config = dict(
    hidden_size=768,
    norm_eps=1e-05,
    rope_theta=5350.0,
    bias='none',
    parallel_block=False,
    extras=['capped logits'],
    learning_rate=0.00194,
    beta1=0.95,
    weight_decay=0.076,
    lr_head=0.00377,
    decay_fraction=1.0,
    batch_tokens=[65536, 131072, 262144],
)
MLP neurons of a small language model. Each row is named by its layer, matrix (down: output weights) and neuron, and shows model dimensions 352-479. Each number is 500 + 40 x the weight over its row's rms, rounded and kept within 0 to 999. Numbers have three digits each. A neuron's up and down rows have the sign that makes its largest values positive.
Before each neuron's rows is what it responds to, as a language model described it from the Wikipedia text at the highest values.

Responds to: Section starts and career phases. Section-heading words right after == (Release, Background, Personal, Works) and "his" before career or education terms like contract, scholarship.
L5.down1974:518503480555506502490442466502566408540535492501530487420437508458481541539521474548433531541510515519497489575465497530525459454532516530526465470555445530516485480511453540478445511551520543483461536475537510459486559469432453526456558548460561567466482468528516496486462443432458512463492450497473461479576449473534499532450565498512495500421469468557506534465509506549476535439520

Responds to: Media and writing work. Words for writing, publishing and media production, often word-final pieces: screenwriting, magazines, write, series, produced, documentaries, publications.
L3.down1173:461557521526475450542483444447536433505527494495509484464536486479505413484496501503539532410484446537476484442495534547541478523543483485493463573475521516543479525485481438494511446505505445537515520485526526531479531523514505483530510460524471486492521569515472536557485498575562486475443487508576530483506511501464492454489536458488565540551484519528462446493496496503421466475440

Responds to: Completing fixed phrases. The second word of set phrases after a determiner or quantifier, strongest for "other" in "each other", also "many more", "some of", "over the years".
L3.down1394:577504482568469523537506481513458477459522464484441528570412525506482511485468500549511396480551455517489482536508534499466540455479575505485448491515498501535453531528470515519553469493519528532480510494480546602504489498555546472472484532529536519456542503521521492516502535452420502478461445476536481481494531499475482453533530515531471537510446427394480560480500504499466435521456

Responds to: Conjunction and word fragments. Mostly " and" linking clauses or pairs in biographical prose (born in Mexico City and, 1950s and); also mid-word pieces like Llewelyn, Prisons, cylindrical.
L4.down1564:412482447439521495456511477555488439473516444475499563491544566465528484470530447562502505523544557495577502535438479546532500505470491511505504524499545410469463513469478557500500534540508516495503557505487502524466548495503491469496539482514541513431460553492477538486449464517501501487433486530562556524528514466531450561469470502497473487507526422496511433448459460570520491510468

Responds to: Word-internal name pieces. Middle or ending subword pieces inside proper names and uncommon words, often foreign, such as Einar-as, Avet-ran-a, Im-ran, sup-ram-olecular.
L3.down1233:532536487495459534525498480555500452484485517500456448547542448459462543504504417524493558537505521496507468500535527445483518510534465473453502505557534468462556483501533483487532513486582505531544477519489461519531562489484480448500516482492483485475528477417526494512470471537555466412488524485519453533501478477479459501538484468529472513570488527524487596577539546580502498439508

Responds to: Block boundary tokens. Tokens that close a paragraph or open a new block in Wikipedia text: a final period plus blank line (intestine., arrived.), a table row's leading pipe, or ==/==== heading markers.
L3.down1955:511484546519516505528509472498477565521492481457500501491553467534448524551576487515465575568511468491510511503453503526557519547497486533514502509492541515487517515511502495537499516473451499502501449521464456508474432536485471546496546532592459460499520537561549509478489532467506499503510453517472523517492500499520491510505521482490473484551525726492492519469496496520522446510510

Responds to: Name continuation pieces. Word pieces in the middle of multi-token proper names, titles and rare words, such as Harper-C-ollins, Charal-amp-opoulos and Roughn-ec-ks, plus month names in tables and dates (Jul, May), often in table cells after "|".
L4.down930:513446489493532510552518499456530507473500506462490468486520476387448500476463487533503499489586490533508495514500529505484592520497395484515493474562539480550479448465558541555494548568491603420518431537482513547478466500493449561458491529476457444546535525529533465487526546536423491396478414506522557518476495511551514542411411471479528525543490441538496356513488514493488522449500

Responds to: Before named titles. Punctuation or short words that come right before a proper name or title, mostly in music, film and list/table text, e.g. "Episode:", "single from", "musical comedy,", "released \"".
L4.down1124:549574511529444532550490563481526550458545458493404442517506512553411514536515500558463507575455501453462469454525480492475556549536535505490541423518605461456477435562556472493542450442479456499490444433562449495437443439529425488491440519536531543521501519486481544523441498476516462466485547502460442553579497536483448471483511532575501499461524507486479542453509502485552534531513

Responds to: Mid-word proper name pieces. Word pieces continuing a split name after its first fragment, mostly places and people in lists or tables, e.g. B-ob, Rock-ford, King-ston, Yak-ima; occasionally split common words (b-amb-oo, b-oun-ce).
L5.down1053:568548561489418483489545469570481524510515529526545493545484461489514555529482506513493550482491435465398547526526531450510522536442462462534533464507579482456464485554487468496494511513461524508502507573476466461505485502545501509498467533559536506464539475559481521448521449502546534531482485489493469485492548463494491521498519485426507446487526517597483374559581477572528517554544

Responds to: Sentence and entry terminators. Closing punctuation and line breaks that end a sentence, list item or table row, such as a final period before a new paragraph, or a closing quote or pipe.
L3.down445:577563504485478533535540507499504498501590484503512527563570408469513551527525475525515524469508502493489471512556522526537528462479513608379482433441458486519477502505462564481506385472525541528489552498514499624549492476506527503432479586447422456440472452567512501523439488440495503478562535479516532482541468502491464451488506429504541519496415486507443541507478498534554454520568

Responds to: Plural noun endings. Plural noun tokens or their final plural suffix (-s, -es, -ions, -ies) in running prose, such as boards, festivals, schools, treaties.
L4.down0:437498486496499511529573417442513526494451427481498465542562485483552453523488541506543484490520464427480463483515443608547486548505509574531401383447570526522484527483524531537551555610496533468516530408470554438491509522522508485450515488462499484491523467501503536519442553511494506459533476504521439499406500505477580480591502490548517462441454467518522486508537546458491497440410

Responds to: List bullets and name pieces. Leading dashes that open the first item of a list right after a section heading (Discography, Filmography, Events), plus mid-word pieces of foreign names (Z-v-onimir, V-ish-nu, Bu-v-aysar) and table pipes.
L5.down305:486533417536503478452559501521452490442517503515519591528484546508507508546475497545550569504541523486505488548509471512503537517569529467472510448494534495527499444497484488495564522507541549496504431540532484486482551531477501546512495541466457511526529493545459465449495468475499495489518485537650475619601536524472433490467552535539546516517506577494507462570458479554557445488528

Responds to: Paragraph and section breaks. Tokens ending a Wikipedia heading or paragraph before a blank line, such as "==History==", "===Condition===" or a closing ".", plus occasional word-final pieces like "S" in AIDS.
L4.down1895:468515513543535546474523474492528437523416513460531486551552551483429472538473431504502468481522486471543484395493481528486460444520488559517520553521507459493475523483461513588497534542529563470464474399451496415495466497453475501468586447528500486512448418511567485485446578485510542439585531523614514487531507487481539558481503456525465472550535424454472528544468496455475458440558

Responds to: Month-name word starts. Fires on the first token of a capitalized word, mostly month names or abbreviations in dates and tables (Jan, Jun, April 7), also word-initial pieces like Jul(ius), S(MILES), Jan(ata).
L5.down1413:472437612529519489493495454513397507501520539472550515511467472540442468461504469547510530472462618503477489532462504461476513532509490448578513470442540513534414491502459486449505500497477462468545468508494526567543542487524507496447437575491433479583428483508469492503463457516535456503511512548549502470544479481488483484516436526537535503551409471508436535484538542504447441561492

Responds to: Negation and limiting words. Negation words and the word right after them, such as not, nor, never, even, longer and than after no/not/more, as in "not even", "no longer".
L4.down1281:463561468552542495495509521543518499468462416502459487459516623496487504601435466480495481480433498562442592536511572510498470437522501415518504504533511433488455449489500497413489517454419513504456539423407440486460484524606447526497511507490537512479462465440503489493514514512445490535490518442484538521463525479474521550471514503506526467509472429503498569516435463539490492485521

Responds to: Resuming after long aside. Conjunctions and closing punctuation that resume a sentence after a long parenthetical, clause or list, such as and, as well as, or, nor, ").".
L3.down1209:502535522496467504531531465504499475428506441500513485532519466468561470487528531458518529473514544510475529376527516574530489455529550464489553541477452450524489511487449492479426531500535484507518485541402415543502573479452530552498494459556473588487466557487517500465444513476537521501504537496549481515519574481473475439439593452461514572434498336493446492507516463530514495488505

Responds to: Section headings and table headers. Words or word pieces beginning a wiki section heading or table header cell, such as Description, Reception, Overview, Length, Turnout; also scattered nouns like year, review, shape.
L4.down342:512505485468472482492494523553590511530508549485552461493500513565508437533542462453460561447446599543465523493493512491494532640525506514526465457575505488547524558481428492552520511398410505533478528515483492474485484564517471471511518478506569498521503497471494487490482501495462494539518514437511458498550461503516451521477428432506498445517553535480516478496503500507463508524537

Responds to: Place-name completions. Final word pieces or second words that complete city and place names, such as Calg-ary, Chenn-ai, Los Angeles, and Stock-holm.
L4.down918:556492560503502457605551514477541499484520554494525502545488457486546450562454507464479477516517469544475515503464503532556466472587521529477460521485435523563516500495507462500488503460510492553445506453506496526452568479545489410421482467509459442446502502477495418466509541503498384526511514511470485480556467530507479520470538479494519472434483514517488483574452455445502515467486

Responds to: Boundary before new content. Fires at points where new material begins: opening quote marks before a quotation, such as said, "It is..., and paragraph-ending periods or table-row ends before a heading or new paragraph.
L5.down1733:485456506409553486500462528455484527461529486424436481443523541518472492533505528486451550505545512418464508502505503470461511445595518504486504489471555495506527518446559497461513468475453525502579530525487585493467547519435499451504492481524424521459484466548555528460508524497505504536450499504600506560569447488491457494452536433522467566516453318472505451520445517481497532515507

Responds to: Contract signing and fragments. Mainly "signed" or "signing" in footballer and basketball transfer news, such as "signed a two-year contract"; also mid-word pieces (b-ail-iff, p-ap-al, bl-og-ger) and zeros or Length headers in table cells.
L3.down565:503521474511536488456484524507554469522524532488486467447501553481573476459513492480501549442563554519504511515431540525529527491495511478532518502573475537472552526565425524543472449484565501444436520483460534633507516454471508481479419536515460507544488472436506533584499527493539413487449474400452489554543423547452482516478504438516509509501496464511541556455524545532442469467491

Responds to: Second piece in acronyms. The second token of a capitalized abbreviation, code or name split into pieces, usually a single letter, e.g. K-L, KV(WM), KW(IC), RDS.
L5.down1540:489428570529475492501448525506568461485531467483532526458516506530502569442523448500531457502482462494493569561495429525493406463453475481516521505518520513521556528452552457467478482432495508458511511504380546443509507425565483526518565465550512524443541500518511479557510427466528519499486546535518524552451526513464527471474537465439463448558476529553560460427544566489501566435588

Responds to: Pronunciation slash, name fragments. Closing slash after a language code in article-opening pronunciations, as in (/fr/ and (/de/, plus mid-word pieces of foreign names like Ljubljana, Paasikivi.
L4.down1572:437572534527485463515441514489440433578487515472538471526405573563485516516474515511448543482475495522508563493526567539458535498433514567516473509477431501554534486457492463477466468514555602496521516532491480483482513521472533526534606479469516556523489498492481506506574482513497574500507517509482504468497409492478419586413515491542520461554482436450518534555575469463519458558579

Responds to: Table and infobox value slots. Table pipes after row labels like Turnout or Total valid votes, plus infobox field labels (SMILES, Network:, Formats:) and verbs completed mid-sentence (received, spent, spared).
L5.down382:506589571536463524513493458494527549473479532514524495436473552473523517526523547495446463468461448455546443439499505510483505532516526528514533498460568559490471504531466498510458548462518545516538505440491460522479531460496546526424489495481537419464481534479457458469489532568534488487447504505473565495576528467479507458476427494538444468566420502462493497420542530493512544471544

Responds to: Clause-linking connectives. Mostly "and", also "then" and "at the same time", right after a finished clause in narrative prose, introducing the subject's next action: "transferred to Beveren and signed", "and then entered".
L5.down1303:469530553499490427503513436455485535490457490496448470505454542483633489513462476513474522483523559479458499507507433532464502420481536473453396473458529535493601466503499551492434463539511423510441527483479454409462492429499544522477469462493492385581571480520508478437477507519451506525450568567537491505536461573580491443523485392491525451449511423489418533489461469519516471509508

Responds to: Mid-word letter fragments. Short letter fragments such as v, an, ar inside longer words, often foreign names or tables, as in Ist-v-án, orph-an-age, Kovache-v.
L3.down1037:416467473564507533523521494461547494528492524524483529432476586572508511495575491415528485453527478507463489575505519526468508601530489528499455501495539489515481486536470462535508443503482574534517526488584501558546495514546535468472512487492485531488529484464471487543468508475565514426456529536498483504476438483500392440557456450477424531567492505484493532509495503593487464470506

Responds to: Mid-word fragments and slashes. Inner word pieces of proper names and rare words in lists and tables (Kilm-arn-ock, Chass-is, Sem-en-ov), plus the slash in stub pronunciations like (/fr/ and Bodø/Glimt.
L5.down914:531503450523435449522487504438491606536519472547521473456506533516509592570464480484475513511564515544535550552478498448552492514435522524594591463478512539530490498524486449491397452510509603552368470485490519527406509549494502475509474556507500551487477523542529453504492443479518488462498439549409538491538523534524459468446480517449459502550465539527527560449477501492620523453505

Responds to: Media-type noun before title. Generic nouns for a work or medium (programme, series, film, book, novel, newspaper) placed just before the work's proper title, e.g. "the ITC series The Prisoner".
L5.down380:505527497533514555527407454524518538458522535531509442464507503492540492486520472555545527532421539576498511484510515546451538542489533539493495433488456475489520368587477515577528534484444422487525530452554496458439433449508426457489451544543478498467494452578535489489468487536473492501508434523437508498479549520496489500521575519514512438473510541530465522513454495420515488465503

Responds to: First-name tokens. Given-name tokens or their first word-piece before a surname, often in tables, lists and credits, such as John, Tom, B+ob.
L3.down1039:524472520439443527450449498560485522535525573464514466462489482557570521553535544463529538473459504587526470537478460484462403503490564466505512527444491462397529530573441519567469492441451446524538488531480475469532494499518516451500549473507545542484476550435513576579572486537447501490550511505464521481530474533457521530535459414482442496547564463464520532453522554491528534483502

Responds to: Quantifier and contrast continuations. Words continuing a quantity, partition or contrast, such as others, of after a few or four, not, nor, than, other; also small digits in table cells.
L5.down610:487433490506547548388564465498483503527482447474491567459498592527488471508508503488508524475574564515540568541531495484476487455503495442488496475564467481441529516504601480418490554532477472526505496438442411529500438507504544514494462462543518481501493526530574425519491420505482524446450497454542498499407451468543472464526522509466515515495540519455466534454525430506533444558482

Responds to: Mid-acronym capital letters. Later capital letters or digits inside acronyms, codes and abbreviations, often in tables or infoboxes, e.g. KAG, EZLN, WDCA, DUP.
L3.down1554:553458452485453480517521573578561541524427490560612510463551460489498515448468468523472461460527448501502584513589505525521483428436551478459495506502554462535491502477486534547479482454517482495449511528493481506479512477494440400473507534529492500527537476504473474491463498486468471476544393519579485449444499373451484466524546473518471499537527526504497560483464525457498524465584

Responds to: Quote openings and year ends. Opening quotation marks after said, or a colon, that introduce a direct quote (said, "The…), plus final year digits or commas in "In 2015," openers.
L4.down205:590495520475471533446520499456469519487533460461504483495518550469440528490535496512471442458541559463476492486490426464470484479539524577552489526573438503570450492415498497461468547487484497521567543557481465478491583559520524441483492514490540488502504480521517530520492502490457549440465529503484558447557535441477512551583482461496492518506450534560504455504485492492450464476610